{
  "hidden_size": 576,
  "intermediate_size": 1536,
  "positions": "learned+rope",
  "rope_fraction": 1.0,
  "qk_norm": false,
  "bias": "none",
  "parallel_block": false,
  "final_lr_fraction": 0.0,
  "batch_tokens": 131072
}
MLP neurons of a small language model. Each row is named by its layer, matrix (gate and up: input weights; down: output weights) and neuron, and shows model dimensions 240-335. Each number is 200 + 30 x the weight over its row's rms, rounded and kept within 0 to 999. A neuron's up and down rows have the sign that makes its largest values positive.
A block is one neuron, or neurons of one layer that tend to fire together. After each block is what it responds to, as a language model described it from the Wikipedia text at the highest values.

L3.gate539,264,203,186,221,171,186,228,221,164,162,202,178,126,221,277,191,172,233,209,210,119,189,186,205,234,190,252,209,202,182,285,138,203,173,253,188,223,217,209,221,229,165,231,215,226,204,202,210,159,199,204,206,195,140,217,194,129,212,168,165,146,239,155,139,182,191,179,137,195,199,243,215,226,203,187,150,155,253,223,148,160,211,217,133,237,198,191,223,230,209,183,164,238,190,187,181
L3.up539,248,164,199,200,224,178,259,216,136,203,205,175,198,254,204,209,210,153,264,203,167,156,204,155,175,226,206,206,216,223,133,219,213,186,230,163,201,244,218,188,266,245,237,231,213,221,179,194,202,215,177,152,238,241,249,202,177,224,192,184,142,211,168,192,183,232,196,208,197,170,187,183,135,193,193,191,215,214,251,181,238,176,136,160,185,266,240,195,231,226,195,285,136,206,139,258
L3.down539,182,174,171,170,192,208,232,237,150,222,208,156,237,138,186,168,176,205,156,187,181,119,192,178,199,179,193,142,261,217,169,244,245,211,205,213,185,255,232,184,190,189,229,185,225,216,223,210,195,198,162,250,219,176,211,248,174,152,208,204,155,241,190,185,195,252,211,248,197,186,159,197,198,259,217,173,198,164,176,182,184,218,189,201,140,192,230,179,206,188,184,262,234,206,184,116
Description: The words which and that opening a relative clause right after a noun phrase (e.g., a protein that, the song which, agree that), plus occasional nouns after the.

L4.gate49,171,234,187,196,242,194,216,254,229,168,166,178,145,185,188,246,177,177,133,158,204,201,201,170,203,174,203,195,200,142,185,188,189,210,177,141,135,190,155,227,194,158,193,213,222,130,221,198,192,219,279,198,208,209,170,192,206,199,158,237,148,188,201,191,196,150,194,227,192,258,188,234,164,221,165,188,193,204,195,209,188,241,199,195,232,248,173,223,185,195,210,213,162,221,173,172
L4.up49,195,196,128,207,184,250,170,238,216,224,147,226,179,225,149,160,191,207,223,192,178,213,166,201,228,233,181,162,200,180,195,138,213,184,243,222,185,232,270,208,195,238,164,217,179,214,220,147,181,141,167,174,223,193,138,224,173,180,173,184,210,173,174,255,231,183,161,173,222,197,202,208,165,192,185,178,252,187,182,228,213,208,263,230,172,231,176,219,239,327,210,221,165,255,197,204
L4.down49,135,215,201,194,233,154,163,215,231,180,192,232,217,238,238,193,191,214,185,153,204,136,203,132,240,178,227,217,207,212,225,188,275,179,168,171,158,226,159,152,236,222,208,203,201,239,148,218,252,210,144,217,172,257,181,191,239,199,238,226,197,187,160,125,238,216,157,201,195,211,214,176,223,212,195,204,173,224,169,211,180,182,170,190,203,208,198,211,191,178,186,207,204,237,172,198
L4.gate758,265,195,207,185,261,210,157,182,223,224,205,182,188,226,207,207,298,216,215,181,202,227,195,243,266,196,208,167,208,214,262,189,224,192,216,214,192,209,239,194,187,223,292,169,186,244,153,221,192,174,159,165,192,155,197,245,202,197,194,186,194,223,208,223,195,194,227,172,255,204,228,173,179,167,116,169,263,141,162,195,198,208,190,227,181,192,208,214,195,200,195,197,188,216,198,187
L4.up758,196,208,192,173,213,183,227,161,217,194,209,181,183,187,212,213,145,300,255,185,216,247,147,205,185,205,187,165,175,201,204,252,160,270,192,209,177,229,203,199,171,180,172,130,206,214,201,222,202,169,211,161,207,174,210,274,206,233,173,214,156,177,206,186,241,148,231,193,220,191,112,185,178,194,211,155,231,149,235,176,164,239,187,193,189,214,171,224,227,211,158,208,262,219,193,179
L4.down758,179,167,211,229,232,211,203,201,185,201,194,194,182,176,197,240,184,168,218,203,217,179,204,182,203,201,207,145,202,222,137,202,243,170,232,171,195,242,177,244,237,221,198,173,201,189,192,201,220,166,238,173,237,219,175,249,202,191,221,160,235,217,190,220,133,167,218,174,232,246,201,232,196,240,207,216,120,262,191,226,200,193,219,177,197,154,266,216,172,222,158,197,233,170,222,180
L4.gate1028,208,200,209,189,253,186,231,184,238,172,217,207,217,238,227,194,252,215,235,199,181,164,199,241,208,214,168,212,168,179,194,253,279,165,195,171,184,212,168,190,163,235,245,191,213,172,202,164,174,239,219,210,201,223,163,217,183,152,153,200,130,228,239,198,213,245,163,229,191,137,224,208,210,231,160,173,181,158,218,149,157,173,199,176,175,200,192,210,213,206,171,191,193,248,214,251
L4.up1028,204,203,195,176,197,263,195,255,220,216,174,163,189,214,239,213,220,192,275,169,255,215,186,264,231,200,228,179,204,264,197,190,187,193,198,209,229,150,232,208,307,210,170,186,172,210,171,205,228,192,225,249,192,193,186,190,185,179,165,233,175,157,224,221,252,197,165,178,224,171,196,194,205,207,163,152,220,219,216,197,245,156,140,215,183,192,158,184,218,212,165,164,194,209,208,223
L4.down1028,191,242,262,174,235,202,196,236,176,228,245,158,188,200,194,185,192,194,277,192,168,183,168,139,184,200,196,186,175,202,207,192,242,178,155,186,243,234,216,198,227,215,237,208,216,260,150,179,237,203,167,235,150,209,176,195,191,238,256,197,191,240,185,255,191,168,175,191,188,151,238,183,194,203,217,173,233,203,147,227,236,208,171,225,240,173,172,205,212,232,176,156,168,218,188,159
L4.gate1032,176,229,212,201,184,148,156,250,98,179,220,158,215,243,152,212,208,226,194,219,205,203,118,167,170,167,203,214,205,169,165,216,206,219,178,200,229,204,249,216,175,183,212,189,158,169,228,176,234,204,208,161,206,224,165,221,228,165,157,157,192,269,193,172,201,204,170,194,198,154,214,212,239,146,226,153,183,179,185,207,192,197,216,206,161,204,189,190,233,224,252,222,217,206,202,160
L4.up1032,155,195,172,192,183,176,172,171,209,173,222,247,158,234,212,214,241,166,162,211,177,206,196,259,231,187,191,174,222,214,164,228,207,190,198,206,161,191,205,194,180,205,229,178,201,211,175,203,204,196,213,184,195,154,183,216,163,191,184,204,189,185,192,178,162,198,213,187,169,206,243,197,263,207,178,207,202,186,217,193,234,245,158,142,184,183,189,204,170,216,202,220,218,240,128,212
L4.down1032,218,173,221,221,164,217,203,208,180,202,200,191,187,221,178,183,173,206,196,187,208,237,206,209,178,204,216,174,160,144,161,215,264,188,229,186,231,283,170,192,208,97,153,130,189,175,190,214,209,182,153,237,191,234,150,248,207,178,224,215,207,216,197,171,239,132,173,196,197,141,199,225,196,133,241,202,201,197,267,219,192,221,178,231,177,199,192,202,200,250,214,144,199,177,224,151
Description: Relative pronouns starting a clause after a noun phrase, mostly that, which, who, as in a medley that also; weaker on also, with, where.

L4.gate178,198,228,194,119,238,199,167,195,224,204,221,222,213,245,175,239,223,160,166,204,171,218,179,182,241,208,186,212,223,164,190,234,230,183,208,185,135,188,221,201,194,190,236,169,219,153,200,173,216,229,172,168,182,168,179,219,205,254,229,207,159,234,264,236,261,227,236,237,165,155,208,191,204,228,192,183,212,163,219,132,179,174,207,215,167,183,192,250,218,186,205,191,200,216,160,123
L4.up178,243,191,224,215,204,202,238,209,260,216,183,204,181,243,187,169,200,135,197,194,180,232,172,234,173,180,141,225,182,157,195,202,276,201,216,282,178,198,156,230,188,163,190,186,213,248,271,219,194,213,194,206,185,145,209,252,206,223,241,183,172,162,163,229,206,172,194,247,215,255,180,172,261,193,175,240,161,146,219,162,198,254,159,212,223,204,218,195,137,187,181,156,159,217,242,192
L4.down178,186,198,154,209,239,235,149,201,229,115,172,221,214,221,207,282,215,179,186,185,174,120,146,212,156,222,236,215,192,230,178,165,238,194,213,216,157,226,165,246,232,307,250,187,233,178,209,227,264,209,186,239,208,214,233,140,203,199,129,224,272,230,194,185,230,225,174,136,224,226,221,250,176,161,206,201,214,204,188,215,216,178,195,177,189,166,177,253,232,183,236,230,183,207,219,187
L4.gate402,221,209,165,164,201,178,214,209,227,219,207,206,162,167,200,217,213,204,155,231,128,179,224,167,222,164,130,219,219,200,169,220,241,178,257,176,138,165,221,240,240,132,187,179,211,219,191,250,192,163,157,206,165,187,238,272,174,196,214,189,224,205,233,200,208,162,175,229,152,180,278,206,198,237,209,240,204,234,215,127,225,175,136,231,221,194,200,180,210,220,203,212,207,169,204,147
L4.up402,167,197,222,185,172,213,211,236,190,220,187,193,195,174,217,214,204,128,173,247,198,218,220,170,207,181,187,202,233,194,159,199,223,224,293,218,170,207,157,163,216,200,234,179,163,152,194,208,172,226,201,171,211,183,247,220,202,192,198,215,193,226,190,220,211,204,171,233,197,207,185,172,191,218,201,240,227,144,214,146,170,181,198,181,177,130,232,191,219,177,215,221,190,192,260,280
L4.down402,164,189,219,226,193,223,183,197,196,222,198,152,148,196,247,209,160,160,237,220,190,155,200,204,147,227,200,216,156,183,178,219,121,195,149,197,219,169,173,167,170,341,148,206,175,269,177,177,182,234,178,229,177,195,173,151,195,152,178,180,226,171,167,241,193,227,165,236,163,195,220,183,185,206,189,164,162,216,169,180,261,217,191,138,165,207,164,214,170,212,252,199,239,186,190,214
L4.gate554,194,227,206,193,222,227,181,202,186,220,200,207,189,177,170,190,186,199,176,241,187,179,204,129,207,223,233,188,177,216,192,224,260,172,185,254,164,188,232,264,177,193,217,196,193,139,212,271,207,168,173,241,202,215,177,249,240,177,160,230,182,218,185,244,220,195,193,191,236,192,162,169,226,186,187,187,190,201,189,194,202,220,229,200,202,248,190,194,201,168,223,192,160,157,223,233
L4.up554,229,198,187,156,205,178,248,187,245,153,200,188,188,204,246,177,199,222,116,234,235,172,197,207,191,249,186,225,213,216,198,204,175,230,176,222,223,221,175,155,160,200,190,167,213,157,249,142,184,197,168,194,255,190,190,186,207,195,233,142,211,169,188,188,177,258,224,210,175,214,225,221,167,210,201,214,134,268,179,141,252,234,214,237,187,242,216,215,166,155,174,177,243,172,196,179
L4.down554,143,241,193,176,216,258,184,174,204,194,256,204,232,204,144,235,162,162,242,166,183,227,241,188,222,140,208,200,178,213,231,142,215,250,227,133,173,167,147,153,223,202,170,180,238,189,203,220,168,256,168,224,169,199,152,194,196,204,182,220,121,187,255,167,225,215,167,182,216,179,271,233,215,194,214,260,162,242,164,170,175,234,184,193,254,187,202,217,160,195,249,229,237,176,233,261
L4.gate815,100,164,217,164,189,210,187,235,238,199,221,188,192,203,167,226,168,187,240,169,164,225,186,210,212,185,192,131,179,147,177,208,138,208,188,200,168,192,195,200,210,206,197,184,195,246,174,149,192,203,200,199,223,187,203,228,227,196,227,165,177,224,219,189,199,194,192,179,221,195,186,168,204,204,165,211,219,197,180,224,189,178,211,197,167,241,228,239,244,187,213,160,223,190,258,200
L4.up815,196,223,147,171,123,248,191,207,245,205,210,221,192,215,194,188,134,185,214,257,195,158,202,221,207,203,192,171,181,199,171,189,220,125,216,226,190,212,242,236,199,238,199,177,191,154,175,212,247,213,235,127,201,155,216,150,218,198,228,219,234,206,165,223,213,243,215,253,193,200,217,192,157,172,188,224,184,196,199,261,188,185,133,189,166,183,224,220,216,222,223,224,184,229,183,181
L4.down815,196,245,188,187,181,217,197,196,201,212,220,169,192,172,221,208,224,173,218,186,135,215,202,156,209,135,171,149,197,159,191,202,173,207,222,168,172,235,181,203,230,123,207,181,192,164,112,228,244,225,215,246,189,158,158,191,206,200,215,227,205,203,155,138,181,186,208,219,169,181,245,176,221,158,137,191,155,144,205,188,206,191,175,242,249,205,229,158,225,191,187,160,168,216,185,183
Description: Mostly digits right after a decimal point in percentages and stats tables (61.95%, 21.6%, .598), plus final pieces of names and non-Latin words (Goldwyn, Евгений).

L2.gate397,190,216,158,205,188,227,218,230,228,213,232,176,217,205,200,183,158,232,229,172,161,198,211,179,189,227,220,205,237,174,221,191,196,196,154,179,201,172,214,187,223,182,192,224,189,214,247,198,158,186,209,214,161,221,185,228,178,202,185,225,183,176,203,212,194,223,166,186,211,231,184,155,140,223,213,182,143,173,207,216,210,209,224,192,246,212,210,241,161,232,201,202,182,171,193,163
L2.up397,206,230,166,207,201,183,189,195,169,228,211,185,186,201,204,190,206,238,147,181,232,206,166,260,181,187,207,208,236,209,181,265,153,177,203,154,208,158,222,237,176,219,196,206,184,193,183,233,195,206,249,211,181,229,189,231,148,192,196,136,142,145,153,212,168,195,206,167,168,177,185,189,147,190,163,195,181,219,228,232,183,198,276,175,164,209,217,277,186,243,209,191,224,242,235,182
L2.down397,216,224,92,193,208,205,170,256,244,207,177,198,229,179,261,178,158,202,212,185,194,215,235,205,172,228,238,227,220,154,216,217,210,213,151,156,134,220,224,213,232,202,183,190,206,185,172,165,188,156,202,238,199,213,207,247,222,179,201,135,125,200,187,159,155,184,191,230,167,194,209,150,206,209,230,200,174,185,207,179,218,165,209,165,183,157,201,236,149,198,289,204,236,184,241,226
L2.gate480,210,199,159,132,226,161,160,159,226,181,224,212,188,185,213,178,210,217,244,208,180,178,180,183,186,193,173,157,222,195,189,173,180,182,190,222,224,237,204,203,233,174,202,201,187,194,293,209,206,199,207,173,241,156,228,162,222,167,211,238,229,221,221,145,180,247,190,199,250,210,193,185,149,268,220,222,208,181,220,223,199,169,162,259,180,229,215,198,211,197,193,220,209,219,152,187
L2.up480,135,177,232,198,194,247,184,217,184,170,184,142,213,185,185,176,211,204,260,199,209,191,150,190,210,172,197,153,242,202,221,233,232,202,210,196,201,178,159,229,188,209,196,160,170,198,271,170,233,249,184,223,181,228,272,174,223,160,137,277,198,272,147,204,197,225,235,139,210,238,133,218,186,198,226,242,195,200,211,203,186,171,139,214,187,185,229,181,168,175,218,224,219,174,163,202
L2.down480,177,199,185,200,207,178,177,188,182,215,164,196,194,177,186,156,177,185,243,255,136,277,183,212,231,187,258,167,251,251,171,195,184,261,186,256,228,201,192,206,238,94,180,181,233,179,227,189,249,201,155,195,188,158,213,157,159,188,184,197,210,217,199,137,186,215,196,152,187,187,213,184,220,187,214,159,172,199,244,193,178,191,200,252,187,192,250,161,197,216,235,233,237,206,190,160
L2.gate589,188,170,194,258,175,165,180,225,220,198,163,140,194,183,205,209,167,219,197,172,216,200,285,205,255,250,186,210,186,220,204,216,229,245,196,178,161,166,240,224,179,208,216,201,177,225,191,189,216,162,239,215,224,195,199,221,228,207,187,200,184,160,202,151,177,194,194,229,172,126,218,206,218,207,239,192,189,218,192,160,182,215,200,205,261,181,194,212,221,180,185,223,162,162,166,242
L2.up589,167,212,108,247,233,233,208,171,211,190,184,232,231,179,192,210,184,209,269,248,179,208,237,167,195,214,179,143,203,185,199,228,191,232,213,217,178,193,179,206,220,201,204,189,185,266,202,208,186,230,217,191,229,204,194,169,194,199,180,213,180,225,193,176,201,191,195,205,230,182,193,167,168,204,179,148,196,178,199,156,250,256,211,194,231,119,220,228,246,181,229,183,224,178,146,195
L2.down589,214,242,198,170,194,189,237,238,237,204,205,185,210,149,171,216,252,210,226,201,226,140,172,204,165,176,161,144,204,190,186,160,228,133,202,217,160,253,207,221,233,162,228,205,239,230,121,259,218,216,190,217,239,210,163,153,189,191,178,188,199,193,157,162,157,148,191,273,166,206,193,165,201,176,182,168,167,267,243,214,233,197,208,170,276,239,177,186,188,193,169,202,208,215,223,198
L2.gate716,225,215,293,161,193,172,207,201,229,175,193,187,200,181,181,184,188,247,220,219,212,199,226,193,189,174,178,167,194,232,218,188,226,216,176,251,181,182,219,226,144,207,211,212,211,234,197,203,167,175,175,171,214,177,207,219,186,227,174,171,232,251,175,195,271,217,240,130,234,253,215,168,192,188,241,196,174,157,176,241,177,191,124,154,211,135,202,185,213,202,211,198,168,192,212,192
L2.up716,217,193,249,217,222,188,241,155,200,187,227,212,184,236,172,207,221,211,205,233,198,197,218,237,175,229,212,150,195,183,177,216,212,186,171,123,226,189,203,169,201,182,280,230,230,217,216,198,238,157,205,180,165,170,178,187,217,211,186,220,253,250,224,191,269,184,258,200,213,151,166,223,158,169,261,178,192,154,207,177,199,190,176,176,158,238,192,223,204,190,198,204,201,215,179,185
L2.down716,216,177,186,179,173,208,192,211,210,195,145,168,193,178,222,181,187,213,214,224,230,174,176,247,208,208,247,250,195,166,177,188,143,174,215,240,95,226,250,192,176,172,175,251,178,208,130,199,210,157,180,135,158,195,190,226,164,205,162,190,168,166,187,227,177,159,166,170,252,196,262,198,174,171,190,216,211,261,196,170,162,225,175,159,205,208,177,256,235,225,205,185,213,201,218,194
Description: Mostly "that" directly after a noun, opening a relative clause ("a floor that functions", "the river that flows"); weaker on table pipes, list dashes and score hyphens.

L2.gate68,215,177,197,241,215,166,234,201,192,223,177,198,171,240,193,233,211,161,204,187,154,241,284,199,237,232,192,201,176,220,295,215,183,237,271,203,179,212,151,182,161,140,253,189,240,175,135,183,205,276,207,237,252,164,241,180,227,159,193,193,197,234,216,188,163,175,194,157,188,222,202,209,189,221,176,217,136,203,207,209,228,229,180,161,202,185,178,256,197,175,204,167,214,242,197,208
L2.up68,209,175,176,230,187,164,226,197,174,184,211,195,162,235,204,178,195,192,175,182,138,169,257,206,207,155,230,255,241,187,299,200,178,194,223,154,198,194,189,149,122,179,203,143,186,231,210,171,187,242,228,219,194,136,221,185,231,228,179,195,175,219,163,213,205,198,221,208,181,210,188,203,171,160,175,220,194,187,220,241,244,191,204,147,247,208,209,172,200,199,156,182,245,181,252,236
L2.down68,264,253,236,212,142,185,229,175,168,218,201,206,204,202,199,247,200,131,216,168,217,212,178,179,261,170,251,255,230,224,188,237,193,146,231,213,207,227,144,204,199,232,217,186,159,185,180,193,217,270,182,241,206,227,210,207,215,211,181,196,190,254,229,209,203,228,235,261,221,176,153,210,148,197,148,200,207,181,204,216,177,205,215,192,199,182,124,191,228,180,232,177,190,176,189,199
L2.gate506,209,158,237,217,167,182,215,187,183,181,174,223,155,235,170,222,199,199,206,169,120,113,213,209,208,214,196,207,210,199,144,195,184,157,237,229,197,205,219,179,187,204,235,196,175,189,225,190,191,247,177,181,163,170,186,151,216,254,268,135,167,189,145,160,185,176,217,205,182,181,209,156,230,222,197,227,194,205,195,207,227,231,215,213,249,164,270,166,191,214,194,210,227,233,244,169
L2.up506,203,216,236,284,153,234,219,218,201,231,177,181,119,250,171,144,208,206,213,209,180,205,186,185,162,258,178,239,233,161,282,196,173,169,229,229,259,224,153,194,221,206,217,209,223,206,192,226,210,256,224,196,204,203,225,189,206,240,157,173,143,208,207,234,125,202,194,214,186,243,175,174,225,158,187,188,231,171,166,239,220,217,207,226,225,186,186,185,189,186,148,191,200,212,211,258
L2.down506,187,148,200,219,253,225,196,232,196,203,225,230,112,199,204,225,179,172,187,220,186,195,228,207,192,181,251,201,246,237,287,178,200,154,228,120,176,241,169,228,209,148,175,192,248,186,200,195,217,191,206,189,237,224,189,186,203,141,163,206,198,195,215,209,250,220,227,208,218,276,217,230,178,188,214,191,192,196,244,163,202,233,243,181,161,190,154,224,177,227,208,196,177,184,247,184
L2.gate1108,179,223,260,214,179,151,188,202,203,176,217,188,188,253,198,164,175,201,214,192,197,196,192,189,182,192,201,238,213,182,211,223,140,186,185,158,194,181,170,212,237,203,195,196,134,212,220,219,233,240,229,142,187,197,206,173,185,238,222,137,167,224,201,191,242,201,180,228,219,192,219,194,259,229,177,255,218,188,222,192,230,223,212,242,200,165,199,212,164,195,179,189,162,238,186,190
L2.up1108,138,189,187,165,212,202,219,168,176,183,222,218,210,223,182,168,216,206,243,163,196,211,253,183,244,200,191,175,251,199,143,248,208,234,187,240,171,158,237,203,193,227,218,170,181,156,169,240,214,188,203,177,224,191,168,229,249,176,254,184,195,220,161,182,128,164,211,189,185,200,158,163,170,196,221,160,219,223,177,229,209,230,175,154,199,230,191,202,221,201,210,180,230,224,187,177
L2.down1108,225,216,123,150,249,233,170,211,217,234,228,230,179,141,185,211,210,162,171,206,172,172,188,136,222,201,240,249,221,228,208,188,173,188,186,182,242,220,199,222,197,280,191,144,208,194,156,226,207,180,118,195,224,159,224,129,174,167,208,172,225,230,278,183,184,226,170,148,181,225,225,240,222,235,149,232,150,200,243,176,191,195,221,159,205,209,201,154,155,176,194,176,165,176,188,188
L2.gate1492,191,198,189,178,169,262,161,244,195,203,237,191,190,219,197,207,161,229,231,175,189,194,244,204,208,158,170,187,202,155,213,250,223,198,216,189,147,224,199,295,245,230,217,165,255,225,178,221,197,229,253,217,212,193,182,267,154,219,238,232,150,223,202,219,211,234,221,193,212,198,185,177,210,158,188,200,201,218,181,234,195,225,176,225,244,219,201,267,166,189,177,180,157,247,208,198
L2.up1492,169,144,208,198,179,197,155,280,183,221,206,169,190,218,181,234,196,243,186,199,218,178,248,179,237,176,190,199,159,154,227,197,174,237,216,228,177,248,223,304,211,218,192,153,186,190,218,177,244,241,145,205,248,191,232,213,183,211,218,226,154,214,182,218,238,201,206,238,173,181,205,272,199,189,169,290,227,230,199,201,234,241,131,180,187,198,204,275,167,167,182,173,209,221,169,180
L2.down1492,190,145,207,223,225,255,214,194,140,189,250,230,193,162,179,195,168,156,224,151,196,212,267,189,158,189,240,233,192,221,252,269,206,221,224,173,235,190,238,207,201,234,225,190,172,222,160,207,189,182,260,200,179,205,220,175,203,223,136,180,185,190,251,187,200,206,171,144,191,196,233,215,213,190,206,183,214,202,219,204,172,237,186,216,172,178,168,222,173,215,171,144,164,235,175,203
Description: The first digit token of a number in any text, especially a multi-part number like 3,921, 6.5, 18th, or 4–1.

L3.gate588,243,214,241,197,198,171,254,204,238,225,215,229,161,202,203,186,189,235,222,152,197,226,211,231,204,161,192,241,157,230,180,173,208,214,202,200,212,209,253,174,242,160,184,176,208,165,167,192,256,202,200,159,207,205,189,221,236,197,238,228,196,195,180,185,185,271,223,200,154,217,185,234,255,219,230,223,240,188,231,195,165,254,230,263,229,163,182,219,168,188,209,151,219,182,147,248
L3.up588,229,186,164,219,188,176,208,223,122,236,164,220,224,236,149,191,209,216,126,227,175,171,211,213,174,135,235,197,202,196,182,201,156,226,183,142,232,223,181,144,242,210,213,169,215,143,198,143,189,186,208,188,260,183,186,132,136,164,196,196,165,171,204,240,170,166,195,205,194,189,203,181,206,215,211,211,190,246,189,196,168,215,196,171,241,191,213,204,205,197,227,166,208,201,189,226
L3.down588,171,265,189,172,223,197,232,236,231,229,214,242,206,191,221,222,180,289,229,221,182,183,189,253,231,175,202,221,232,170,208,186,148,201,190,179,189,236,229,163,209,176,225,226,195,217,203,193,176,200,200,243,232,214,177,174,237,171,194,182,172,168,246,225,170,182,185,212,177,246,268,210,190,187,179,250,162,176,158,185,238,199,176,194,193,201,236,222,187,184,284,235,227,212,214,211
Description: Final piece completing a number, name or quoted title, mostly decimal digits after a point (9.8%), closing quotes, and possessive apostrophes (NASA's).